python train.py --num_hidden_layers=8 --hidden_size=512 --num_attention_heads=12 --num_key_value_heads=12 --head_dim=64 --intermediate_size=1536 --vocab_size=32000 --hidden_act="gelu" --norm="layernorm" --norm_place="pre" --norm_eps=1e-05 --positions="learned" --qk_norm=false --attn_scale=0.125 --bias="none" --tie_word_embeddings=true --parallel_block=false --init="normal" --init_std_qkv=0.0182 --init_std_o=0.00454 --init_std_up=0.0182 --init_std_down=0.00454 --init_out_by_depth=true --optimizer="muon_variant" --learning_rate=0.00146 --beta1=0.9 --weight_decay=0.19 --lr_head=0.00881 --max_grad_norm=1.0 --warmup_steps=200 --schedule="wsd" --decay_fraction=0.745 --decay_shape="linear" --final_lr_fraction=0.0 --batch_tokens=131072 --max_seq_len=512 --doc_mask=true --train_tokens=992500000 --max_steps=7573 --dataset="wikipedia_en"
MLP neurons of a small language model. Each row is named by its layer, matrix (up: input weights; down: output weights) and neuron, and shows model dimensions 170-265. Each number is 128 + 32 x the weight over its row's rms, rounded and kept within 0 to 255. Numbers have three digits each.
A block is one neuron, or neurons of one layer that tend to fire together. After each block is what it responds to, as a language model described it from the Wikipedia text at the highest values.

L2.up5:164138026152155134119149033111135154158178136231111171127105118180089075120176079094057097152165120203121116104127086150209194135131101107131139141126175158178093177122122139122117122133119099103148145133119122121127178119178173108079108147138097120111106134130132138135154138121089138069
L2.down5:117201088151176156071114089127095160131105099140118109139078103125102106152129097067125078162136125117131141100125116095160167098119134124122167138090146122071095108109133109108070104113112207129124118134139114153029176129096095160126132119076165113158180133124086087132119157136083152139
L2.up988:075095095090193132142138133106079141142131175164105175099146072143136110109123037045129136134162097097094099184149116104106108136125110139091156162155153122185088140115146160088113127124119199092188154209085111092137143186123088142165087157145110140114127140046174098107086146142133133180
L2.down988:063161156102154106103169095103129140169097107117136048137130094126154124128108113074117103174156114125117074165120125082133047190133096130142140125150182103119125141047132191098075120135123134112121111139141130153168182117122102111101093148113120116110133135091085066072122137156092110145
L2.up1268:164169080125133087170103140161139140112131129131089133046121174146134185109145129155097140108133122178117133131123118148119142182044037168119150126167137164120140139119137184157083133102099105162141155153140133068116125120167146121083167119187145124141081056137119121077135061140077155132
L2.down1268:122154108193143164150108127103165144153129148189100100150072110102133129113160066143158094064174131130153152152167168170090093102134136148061144105096118147157146149144158170123079124119111134118124051175150153083144128147077158136077099163100089100141141162121188132135161142124087089070
L2.up1399:190163104178181157141134151146137090180131115168096177061139139219125167153119150143158107135113124173148127133137048086113114102126117098133131197185181151126101155149108127129127105097132194151106176253168078154094138158145121135170130129146104083120081123101125110194105174084147165092
L2.down1399:128084161077098135102076117137156223148216133105169051151150133116084119141141086116095176103117126163134126176163149165097152131109122123131145136118166105143112157140166086122140132105123088122110043119118146111094099076111178137113154138113105130158154153101150104060168121111165120109
Middle or final subword pieces of unusual multi-token names, mostly Latin taxon names and foreign surnames, e.g. Phytoce-rum, Oncorhyn-chu-s, Modigli-ani.

L5.up998:123115092130183158118133076119124083129158151103100114125101152131095081108113112136120116117084177109134141158085082085096032084121109179107176172191159103079159179163085075155150108090231244148165107134099156156098117094058160124111131117126087137072158140130095145133170140084133077148
L5.down998:120199090119140197106133153155143149156099145191137070080112167165115111108101089134156104112139110129077124110125148115161124182138105138126110106126132134171161126099162144102136094119074113170150142067112127043203127162165099131129118132126204128105111203118135111176181116136100144098
Final word of multi-word proper names, mostly generic place terms after a specific name, such as River, Creek, Street, Peninsula, High, Limited.

L5.up447:169115123124105095108097103159108120145144091174079136113111112143127089174131149106055108135090128184092153126128106112143134148096161159143075089122116111140097134190161167084106117146042103115099091132096115137186117119163100141068091131101135124133129209077107132112113160097135143113
L5.down447:108109142109107125185118055182138143121150124164082101143101076105106147148144129090107125121144078140137150113127144209155116072126124192137156116084152091115123085126132148099109111118138123124078076108136166098102128102130123141180195113114111174206069085143133122068169120094118111132
Joining tokens such as or, and, slash, dash and table pipes between paired terms (Hispanic or Latino, boys/girls, 1970s–present), plus some mid-word fragments like intre-pi-d.

L5.up772:184078075097129129083145129161119096177130105162082143134172092087064144142144097116093109119089133176123122128099106186127149131178120190045121162098095108117118137125137112107096191142105143120168181158093043087094103083126144175125167153066135176141140112166172123117075112162108199123
L5.down772:153130070100094130175140164136165119150134137096122111094197189128156167117184084120105141169106132123118143083122111117149177114177198108151156142167090123112107187157199104158090110136130130121082085098094114127102110104122146148093132196091202127166159169157078149162137167102066067114
Fires on word-piece fragments, mostly a lone "s", inside rare proper names and foreign words, such as Li-s-burn, Tra-s-andino, Lu-s-itania, Cor-s-air.

L5.up710:182124125155084127170151214116164108149107081088122048143158093123098105162111102202140123143092104101087124108124129117091120138062131150140111176125099058090046121170147157160135116133139105052154130114141184066109181150086143140135112190161092145119101139093178192101102150092084133131
L5.down710:141049170115087119120106183151134140133120047097167108100134131160204144120131106119105193103112122132117120132158110164104036133190121116117112130115097120096154137161176063153114151140184107070153095099078120179163190159128145138100144159151125123072138128110120133077086139169114095119
Partitive and ranking words: chiefly "of" in "one of the highest…", also finishing places (seventeenth, sixth), chart positions, and "55% of".

L5.up1328:071146154155116103117126163192098124105157134017181125218105130113146183062098153140185115103154103149144142143136086089169138125109113149098106128069100137187123099144136130069114134126171185128113156153164141143139151164123051138209143187114078148176172080110062152129152118143152167112
L5.down1328:146122132108127111174153138125136171075175159127086140145115207143162152095151129094104113170199166122143120119146119197123167164175180130139152104157174160057107115072111126152206126125135147096116111138143071078112161131119160112119051156066151166123134117134166139055188156092089108058
Connectors inside multiword proper names or compound terms, right after the first part: hyphens, slashes, "of", apostrophes, e.g. Gregory-Aland, N/A, Gate of Heaven.

L3.up401:093103120186159101104162125133112139114119078168105170097152136086134116164162136118119112138121164097134107169178109116127164124112156109183130144168148133161165158152092165104071153153115169208188165200095124147152132096210126069120157128114077108102136145166120165081134110155159101102
L3.down401:131209142127119109104133117142146169132124147131105100112172111156113145140096081149129146153078143074148102156107101085116104084132130116181124098083103123095103129074115104202102143128105122114120179144075174117151143131057166131134118094178107105125163154133102155149135100113136127146
L3.up768:132071149116152173154100120138145082133153102122093190122125145204100127255064106178084059151116076083161183071126075163133144137080130137108102093111051139082150219091156225137121161136180148145105155194052089154090118104161160085110092136184112106093114120160077101144143145148163132072
L3.down768:167141083108121113118122090122151126158168125118105085214174100130105179144117121149177152136122078087159130076142137129112104114087107122069154137120152074100064156103154191145086114124175152112144095079120137140156173107151140157144118076149122111118134085071177142095171116089083094172
L3.up1068:097138133153137149114163115130125138118117098125114104193099136116095148130121109109137130148133110132134097179080056140128130112083117138099171104179141119126174140160140154089105124101137151133160130157118126129134114113133128100146185156161108161125198175151108115105153167145102131059
L3.down1068:114104097124139122086114168132072129129145163103131100117134118155106061153117089105166156125113180116090138147175143097111139121092149101110117126179178191140044087160172117119082147132136132143137121049148130116158094139166167132133100091132102137171102113096118142185103178129145084158
L3.up1384:091188135180173124117147112072174146124131127125160154093096101108085142184117123108151080159114166141165142172112065141099210170144123140138139080101131117113191157114113119121164086132130138201141214118073131154119173117115109121161110097180113106131163135105133166131120158163147129101
L3.down1384:110095166161165125063158175105103129111133155154140100111094128143093124082090126121124170128077111136140189085144130067108105147106147110110137138200188115096103113163202145090047133098146118137113113085144139120114121122097182145139160035080152136101136105136170122141114138125156134099
Final token or word that closes a multi-word proper name for places, companies, labels or clubs, such as Lake, County, Records.

L3.up675:104067145155078132136133120153101084117179169199065127060173126139091143178169132121121147092121178158119074162098158132208105153054105086195147133106142120098159101139143154115090107119133106126044140121094110110149102135109127141118100114156161151113086072148139176062119125128164073176
L3.down675:149137124160192098167086104170074122136149161100138000073124133137113219118097109145123171104137167119135137134107108125145080191097125153096140172162169125126154137174102116128111102161157100043160119154096163121072118100135136125072140148094172151071172083109153175105167133107099092114
L3.up832:127096114146124064113098161112141090146122114074149178137130113066105114122110123110137148122094153114119143186069133128156166137067149129075112169122130119067105139151148117134123101143132132176095132154110076178150121105070145124148148105124126153077159139189078195106116150181075088176
L3.down832:151076119076117139127118117061171084168129149121144092142126103124067058168105077157077148130185141122143133086168128169109090139136104116084121147137117134131090048110086073133140115114156123103101114206131171126134107100173161163158081121090158115111187144106082093146140118072132149115
L3.up868:141152152097147164078083122090115096201111145154095083130108158139100159084160108117142153163125126189107064157113150161130138134105086084112089167155162183127118138109124133117141139095102110187142144109146098150140079100132136131096136123072119127120098130167105182015183196172109134132
L3.down868:120152062095156137113094123145094139063124080148121113138142120154131135143192111077200125097182166166169111167110102109123147067121122118154147144072103105120153081091135069143188136182149091153049088102120140150128093165138147087146118140101138086148133112163127114142097165208182185129
L3.up870:131136109179171121121116085107126177219164119116087064186156171149151094143153128083167083127140115214110120157099132081197124148128080178157101168121112135143139094127096069120109125154137173141153167143084119137144079100115128085133122098119153076131091137124128139152112125106139168184
L3.down870:110079126164143111118142125163145100131096114129114122167102178048113093172108112156090114099129133154094102111110114101060118138105122149063099139109164125186092076099090110139196107110133117123164117161120078142030102083114169132131164134163123133124137130157128152094137112156115125086
Second word of set connective phrases, mostly with after sentence-initial As and well or soon after as, plus and in paired-noun titles or headings such as "Taxonomy and systematics" and "life and work".

L2.up234:151127119116107094159086144145147181158111097132137080161125134133132159160137046129113141107095171161126165126096158131128077189111123150129116136114146089114112159123140116153130147172076101181142162186177191081115141115135116097177184143098183111123149165134112117176141150062152194086
L2.down234:146066080138094127121168155141138136101124131087151123185104100149100136107115173116163162172130139076151118087167127126139188187141160115171126073169135108193137143125138152134105113125152083149115181176149091124078105159131149119169150107190091102092158094094138103149130157142088103169
L2.up471:166080119094088046175182125113113134178154153061086153125149147167098158072160079179150171155067061162101139146135123143130137134179081137118211133106142106127095126142126113173104124134168127207171107138123154115118129125079168107120116091158131091166106122094066116134214112148127142135
L2.down471:105127122091146110039098124103130123160116138126134112104116123118155152133163105126109096077103165098095091178134097144113152107109113110104150180140103114120131111134111142105142127063047135104088136101132152121129129142066114152144184149165160122153169106147166180110118138079077125160
L2.up769:112166153138096088133151122126174145117102108177148157126086197149108176130068104095054102133144150119078142199151162141134122078177134127143127127112112156154148126094111158155134129133125055112181160129193172154172120132095130135085119125142129113141109154055114116140148122127126128139
L2.down769:112096127111157152091102153113171142144072147100136051170127152131125160099074090179058108120088051144118128148093143142109163105134163056140083103151090142121182122169136182139160140175163121162059129121176134155092155092127151118052148101153131134101103115126129168122066156156092132178
L2.up1210:175190104115096103138142126147107148149077110112194121102118093143127124172100095088140138173141114200136145192167138152175160189185129057097150130161133109108124122127131147165085115170119171137157099198137116098160150118119154152117090136138162114147190141108143153078152197149124134141
L2.down1210:103136144066150120164126110141152162153087139150122134089161115180152126074111092133077059133046086137140151116122112153179118101147124137136119160085113141126105185178138131106152130118162096124101122068134115112105189096137049140180103122121143131136120079169133099116160116079117139134
The word "of" after a number or quantifier (one of, 500 of, two of); also month names and day numbers inside dates (13 April, June 5).

L3.up28:116158085114027108142164137091143178094148180160142175136119140152160131069124134125197108094057120159089118079124101081165152146162117143116178073128144131172108113160075178144095176177108148134081171155165089075090189094118186127162154150135112140133144209092157144134151147142138071164
L3.down28:122141094107127109120187136125111124089145094118079125129195126139115119132128114121118096109102138103103097129136126107170143087077081117133134123084154084157130096082096113122159165100098099175105201102118107098121173124144125133165137122080184121116139159121180196069129131187137151107
L3.up578:078115133173188120157135143158106141154109187145136189140110079155159143167159126078114085133142154106167162168074096128131138132194163140149127178179109134174161157144162117127154129134069135163076138123167139106151098143150152090163127119095146145134221151118119082115124104171097139149
L3.down578:092175141181101110133117126172122103163151110106105048093069084125159161063081103131089174136164122136126137140148113085136131130130098158076182103081146161116169130108102102146131162138073141112107054137161112091149133145120156108151108060051105156147188173122165105099104141117126160135
L3.up753:122133110169136104142134129170061142118107152173072141106082060098137083136156130106111114139092133089129109190108132115178138157135118158104136131124123156134116138111166058131113161099081172206070127134153149172143084140142123071152144110103128114115129133107144148032120164119118208103
L3.down753:102168168161117087154155119189116121111118154114106108138177146166155166126176147155132205087083122110131071107166149107119062167122162115059114150089188150066112159146095146095166136191111133154038178162131130141145133115116199151091121124135130131125158115120095107144119151123107129189
L3.up1006:198154125117118077126127149160108137123147111152104134144038095132153185127160143132183143102143074162077100044090165115218114103108082154086090090126159080128178148154172120137141166105135093163127114125143092108160100127123166155112161134086099122165101152114093115101101095105138104130
L3.down1006:127119030145151177127169131095150142122095166091111123110112106065133096123105022138118120136121131162096093118091125137105114107110199155123114145120111148099136071069155119094134078178114086060228112131096166103180120075133119114142183126159151099176144097107139154096167139121145115066
Inner pieces of split words and compounds, such as the hyphen in runner-up, Tenn-Tom, and pinnaces, plus "of" after one/all.

L2.up40:114166162124189159111147111094117119089178103116149117133145117086138154142095063076087129159172161151139157091159120145059154103120114109103137102072125112123162130150104120121099153132151100100160123110147083133115164101118150096185196091068087141116199152086071105111154129177116084089
L2.down40:073095105159185153100130164077151090121136159093031129099175115111123103141151122136108090106078132164106111128095116142140189111143125128127072133145118064156158110179138079122143112152084124117115067092079101158138116107118181111149092120105119097112166167141124138075165129164122222170
L2.up62:116106210128113149127110140133149116137167113143103155135113137093121065114130110151141069067087127136160111105120136099087163131179089087104099097087130081103137126092116163165135099098108133076064126122134056148085130114112105113147144102112138134119233113108125148111073128168114147142
L2.down62:088153104168127133106154115133165077155151147161064044062112107102111148113172089172106087100138158101107031185069170102078111111098133121095151115103119158119123119060183134122103157125077187097146125191089102076099131140175162114093147107146188137116135100150167106084127130203127097107
L2.up761:098141125149143142124127087140126072075142077092087152135149117129115099135153128158129126173196131200137133111133135084124164102046168056110123144130125110144126133116152107117136132069137098072155125151144104113082165135118108155068140101136158090171171136128139167118081075134105103166
L2.down761:098110110145096139157115153181148119159181156095142132143184073140116179082124109234122102148115144195127131149079101090115151102165185087098109134089102123097147109136129134084140147074100146135125150149170069129070184152140175123069144172181142118117144181174137090154140160140088148141
L2.up1086:160096129143091072081104156127138124138184105134093182112121122103091121111146111123140121128109124118123062115153153052131135155107062108187093136077177123187089181132153100149153129128109129093133119066162111062149081140160123072143129162156149098128142156163144153180120100146110123182
L2.down1086:140118123102137126077118136166123136147120052169083051105120110094141141080086157162122159082127166066124106146073118069137088144101119152107129191088098147121145090117125115131153158050144168097131078212132192138093096128147082112130185151059110173156143100056145118166157145191090164120
Single-letter "s" word pieces split off at the start or middle of words, such as s|tandalone, Sub|s|idiary, co|s|ine, and similar "co-" splits like co-produced.

L2.up76:149137158144117125059141134114138138118161165101081112114124141151121054116198135120132151154100138152084168087144093146159144131199098150161040127124068129097178087106114157108152114110129135129142118174098175154146143148078114087153114137139089071156089148167113096138200229110156111153
L2.down76:122110107146154123157099156106122097123169106168137072123109107117106139138158130184131152132097184141087048120107124108128161193116123092159137087127131134045080144072080090098137126143150138131101073131155126181158113146098152109128120152152149103070133143054105196082129122183107179121
L2.up89:127119190128102157104168107114107126095165118097145088123112079082109045079160121122109098143098099125109032104137129092141154103129161078148108093152117126136150146107131201135101132160129104119136125132121157138138062178032166101111067080126142099089166111180139095118133138172120214191
L2.down89:156117180139157133132134067192098180105146066093130019136138067129137162114124145113168075136172103100134048098103104143116121133096150124196136157103162116121129165149109119090158107158130150102115150104112153139089071143130085135145130154148115130128122176148096117163164140148154161132
L2.up843:134177119102080098166160127178091131110149155187136135139127158114105081087184080108116151115120097169079139111123114139094142139079122122157181096114084105132180105123103130159146153140159117104130157111067122154125087107142139097193181120110184158100117148161112095117114110169125186172
L2.down843:130141104147113134102105168131092160138126156164178052165116105133117109189145165096144150120110139156114108093159151123154195182118147127140121122137151136087128194167137167118123089192116091082128108141093109157171129040134132159151121124126121041098134206124105123121050118149157123171
L2.up935:121108197105105125172147143119143088081136066061167122132080156140137097094197145101178107111105175089144140077181116066100141121177112120108094162154153135152151126118099118110211128097126104074157110143152137140128109069132128124139184141087120115088182099096115124061157179126172148117
L2.down935:085179112108074119142196170128095125083184157158106203143123061159133110104147109126165114116182123118085145192118177116120122132158107066107149164127106132065139132144148190097129163096120115052088122128160107126168120182122106169121122182160084150118112063105131118093111156157132114126
The token right after a lone capital letter or short abbreviation, mostly the period of initials in names (T. R., Harry S., U.S.), also apostrophes, hyphens or word pieces (T-shirt, I'm).

L3.up802:094123116136117133125117121164076125110159078133121104131117077126116111093164126077138101125097102141068125074153103126129122140170098149120148109178069156127140162119097162119174092112093133057129162198093099132140140151166158114166131147115124155101167099073132091127094139127153145195
L3.down802:184114109152105127113142137121130102140054092115135046135131048188087192178108142111110116132102102090153108142102164077091159165122165177073099156144106077080149149100126105117109183187113104136100157065129197148121103156110130150130078131102156148123092122140124131135127135119125143119
L3.up1025:127164110151105139130164061131074132180161115130111123138110147110104135099135111097138102128100083168122151072113107167132177103141123170136128153103131156092116075128109119130151161119140099096075136128094113144132127113091128133088122145103124171122143182114105145186105106124157123179
L3.down1025:077156129113106182069092138103096156105138175134128147140138079082139175156122114079165097144110115131168126149140122122119099157133156055110113111143164100102105150127098119138056143136112148179104117121117128078170141153120076177087112114137134170121120060069168121118151155061166108135
L3.up1339:102148117161145130076163183095104090150147092126128054159170070109147136164113084123139154165128186160122148125143121131136203094131066133193108127121181109112151087172094120127156133134135156109145122172110126133167073115089122151109139153116084152090171113079160119116148115121191120160
L3.down1339:106145133097075180158157104145072098151123085113170071112123075096122076202151102100175117131163112108108047211133173084147205152133127159152119146131141123177125148212110137151072117136146175152115107109104136155146119142118159110129154153162154090149124183106207126096094141174193072127
L3.up1347:133111173146076171136111075146169113132186159069156137127120155157149187119185139116092141166130054181075100137079107107145158139156114163154124144183121107146137141198138127129190113103117118060161121124115101094181112092141126120103133090081139101100127134124150110149092058130103139140
L3.down1347:154115154124170153144082185140129123107103148160150026141159102114135084106160136132156109163147142115166127134103096110081125136170078113170141126088092132093086127156150116159073124121134142095154115152152151155187127160104131140155136164118159113118193121071096119089124112147161125122
Token right after a capital-letter start of a name or abbreviation, mostly the period of a middle initial (John H. Pryor, U.S., F.C.), sometimes a later name piece (Hübner, Ghazni).

L5.up663:102141073087196150090120089143072111184144096151112145126093123060124124146157126122118146079169150148086133192133151146139132174134158095150087116089137122106102159128108126087126175118161120110175101150152139203129114157184136097086145187155201120174190121124143105129175158158124157114
L5.down663:092145155088142091139132120141113067109126139153099068124150084077128131100082158163153152103106162150107152108133134085201087147095159139105100136155140126112103100106186102103091129151168120146116120108196123142077182043146048124090123104211163125137114115111133160088189133116155118114
Words that come right before a number or amount, like about, nearly, less than, area of; weaker on scattered word pieces and table headers.

L2.up1365:165168126141146132154142120086115083110154161205120168139133159148146118118143146108064109155095126170132075127141159089034131180117117133099154107099170123100062117143200100141105115125140135128151109143066092107112103147146149143155183129146118085152129167127065105142158203055061158143
L2.down1365:126162182125081119103130112113149165094152138084156060101119122131143115162198167153110120113116092110150151086119146144114142101162127166109144111111128084180125153129128108147101123170142131102133100114132200149078128080169104037119115095088098163165141138122054112149144084093147145156
L2.up1385:153094091105121109127097126099065149090154160088101140200110142191128118130105161098199125098092100105067088199130148074153138078125121124129108154187113146108223148143116108094109075105201087106163116107081155111102174145114075176162131101128108145077114150077067090099121132130175165066
L2.down1385:124148104125134130194084115147169103146080150141181079141061151129158132082119131103126110077132076144153192151092124114121112150143093109109167099079118129115158082124126110134117076122111108144059145193128064146133102090147109180137132096162010136141145108153144156102132137098157112177
L2.up1466:149143112132120164141107137126152141189080147146132154077154092186133116101177152131153127114120149116095120104136156118089108093084130128146185173133093118105097058139159094152107118118143150094130151140114159081142110141133090163135095089139095081144096132154128112117153212149096109163
L2.down1466:111104231126074110134147144119125137206120130078094122122102101077065174107139142160089111139108058082102136120161149122149096147164145146139093103174144125128126103127160177111132164134137123157124146147040095114116120132107124158153144050079156096133130164152131096095103117054131130118
L2.up1509:140134059114183114120134160064133105145122158178110170088108078099172083168069148087131123142102142184125146105192108102052136140072123146165124152174130205119119134096182104094084121184157114085075118111150097109060157113161102110140123150104123136092179178150170149109115165135122165115
L2.down1509:104095129123118098138119180150108133123165153054156105113136156126093139100119188107161100161139144116112172137111073155141182121137151104093077134114168155115154138142122138123169161162135118079162111135183117128150071104117111103148069131053081156120062142122088080088108117107082145107
Conjunctions and separators joining two items, mostly "and", also ";", "/", "or", "|", as in "Chemical and physical data", "Government and politics", "protein binding; chemokine".

L3.up26:137133100136114166091099145112125177158164107139136170162146126158191145106127150106186136121119123155180098111145115118099139163214126179161149122168137121160118156126141117132095123122127152161147071129155113152121144135099160146101200123172138105143121080116151099131133095159151088176
L3.down26:152126084123116129174149127112172098124101112135127116113142138044103148111165189120133154102148143087079102120119145097133109127062181051124091154146120154143074107159079116154163135139104131112141130156137181114104180147124124130156154198036138121125098091195108178118148173069156070098
L3.up717:153158091114167110138141099070116108141109061132143098141161087169142182080108122123119119112083141112149141122155132132112131147131131137175132134126103130117141139169124098121155159116127067083169138127113140125115154134093125095095194110204159130152110094174108148110103121130119127134
L3.down717:091124098128119108114094094122088106107154152079113081115147073123111112114158121185097156150097104088149174095121107078098093142143087079134094070124086121154090112155106142123157079102158156086155135163142152089122126115142116135108101159135085084149150138122107145072134058128108138151
L3.up930:099116092135104076106084089151157165147116065130121120113129236147158148128113154091103135143136110126142148137154136134119077124148123081159126119133123144078144102108122121125095156129171110129139113106115105095150129158107115161114203143143136123143116111153131127087126131144111181170
L3.down930:129120115144118166171108149113102134098134183159124147143153075081062061122153164162140145122159106114134160161122128175111129118170130123058122121140067112143097149150120106104087113188138102115072138143078107081143161117075123080084117112139112135131178091120175106104142064119160143148
L3.up1135:071154088128148094135161042077177121128113104103128177092122186113127101171143138113075172121104215124144077096161167112091115115151070110125105159139075102139093093144155147111170149155133101149109137124152124135094076111133142164128133122091142119098109115133169151152153137171085147096
L3.down1135:140163100121143111110177176111099145166100132182167143121077128154187105068159177058133124111132140112085133158110136143147080099105169133132165121118174106099171148156183117126149149111171206135133128138144109112052126094159102132106107173132213122075175066128161124172123141096059121167
Mainly "of" after quantifiers (some of, many of, most of); also tokens that finish set phrases like World War II, 1970s, at least.

L2.up749:168098119175078128091107151130088130121148106116122177120101110109147112103123127194170146132144134167093089077170109143125119077066117128155107126083135076101139090115135092077086165170116124169126083157127143103178157195140094151106106145123142165112127146110069066128198148113167146180
L2.down749:156201114115104201161174083143095177118113127187211078106060110174092144145158062122174150099121157157165134129095125097114098126102115148136176125114117071111135127083119149091101137107114107102121137094118149126106126116137069149151162133168129070175126162116155135092151147125154137122
L2.up975:133103137124161055098171123136147122121104130141124120158082132160109104141126128161038157139106056126111112127174109113110148112087078084116123161121096164085121187150139140140144179076149044170162163137193139101164105061123146108139168139177112102101136204164110089052172128133155182157
L2.down975:117162116170115134137139111000109125138127116099172089139168179080192157138101136104088121097145118157102132142085191185117159116101092174044149048132087158091087130091100141132191108046067142131146102101154161129138214142165098116114223120069135123092121166156128119079117136097056159136
L2.up1156:139125106125121067098151150088193178136136113150139110124118120097119101159049140192115105098168127143067076114128140151106097131133116158168136202152102132084167070148085181136103147110080115127161148150171141113172107089160120091103156140130076095131086110143154123049148157124140124195
L2.down1156:149135140103097133167144102162138116114120159123133176078162132127109132157124139137129085227093147158058120106171151105089155147152154065132096154127081132146122153138148093127111158072068126194085197150106132196143204128096153171142128050122173089189119136125100137151115146153199117155
L2.up1263:084149062123166087117111089151165126183056123118095154096128139139158171102150068105123131096133101134193066178167165136104098084098175140093159123151139076128076161177154130143149117098165145118070104107108065094131112131103090097116128115136140147109205152104139151100135119132084129155
L2.down1263:120148160075132157143122161154108109122080087072181121100115112134176102107143097158157120135147179105130105190135148211194154070081200117167176103123127119108105153131116129071102140067137172132081150100125102134176096103146106117134135192087076170128154096115179157101168133108100145195
Punctuation splitting the parts of a number, like the colon in times (1:36, 4:42), decimal points (6.23, 47.6) and thousands commas (58,888), mostly in tables; also "of" after "one" or fractions.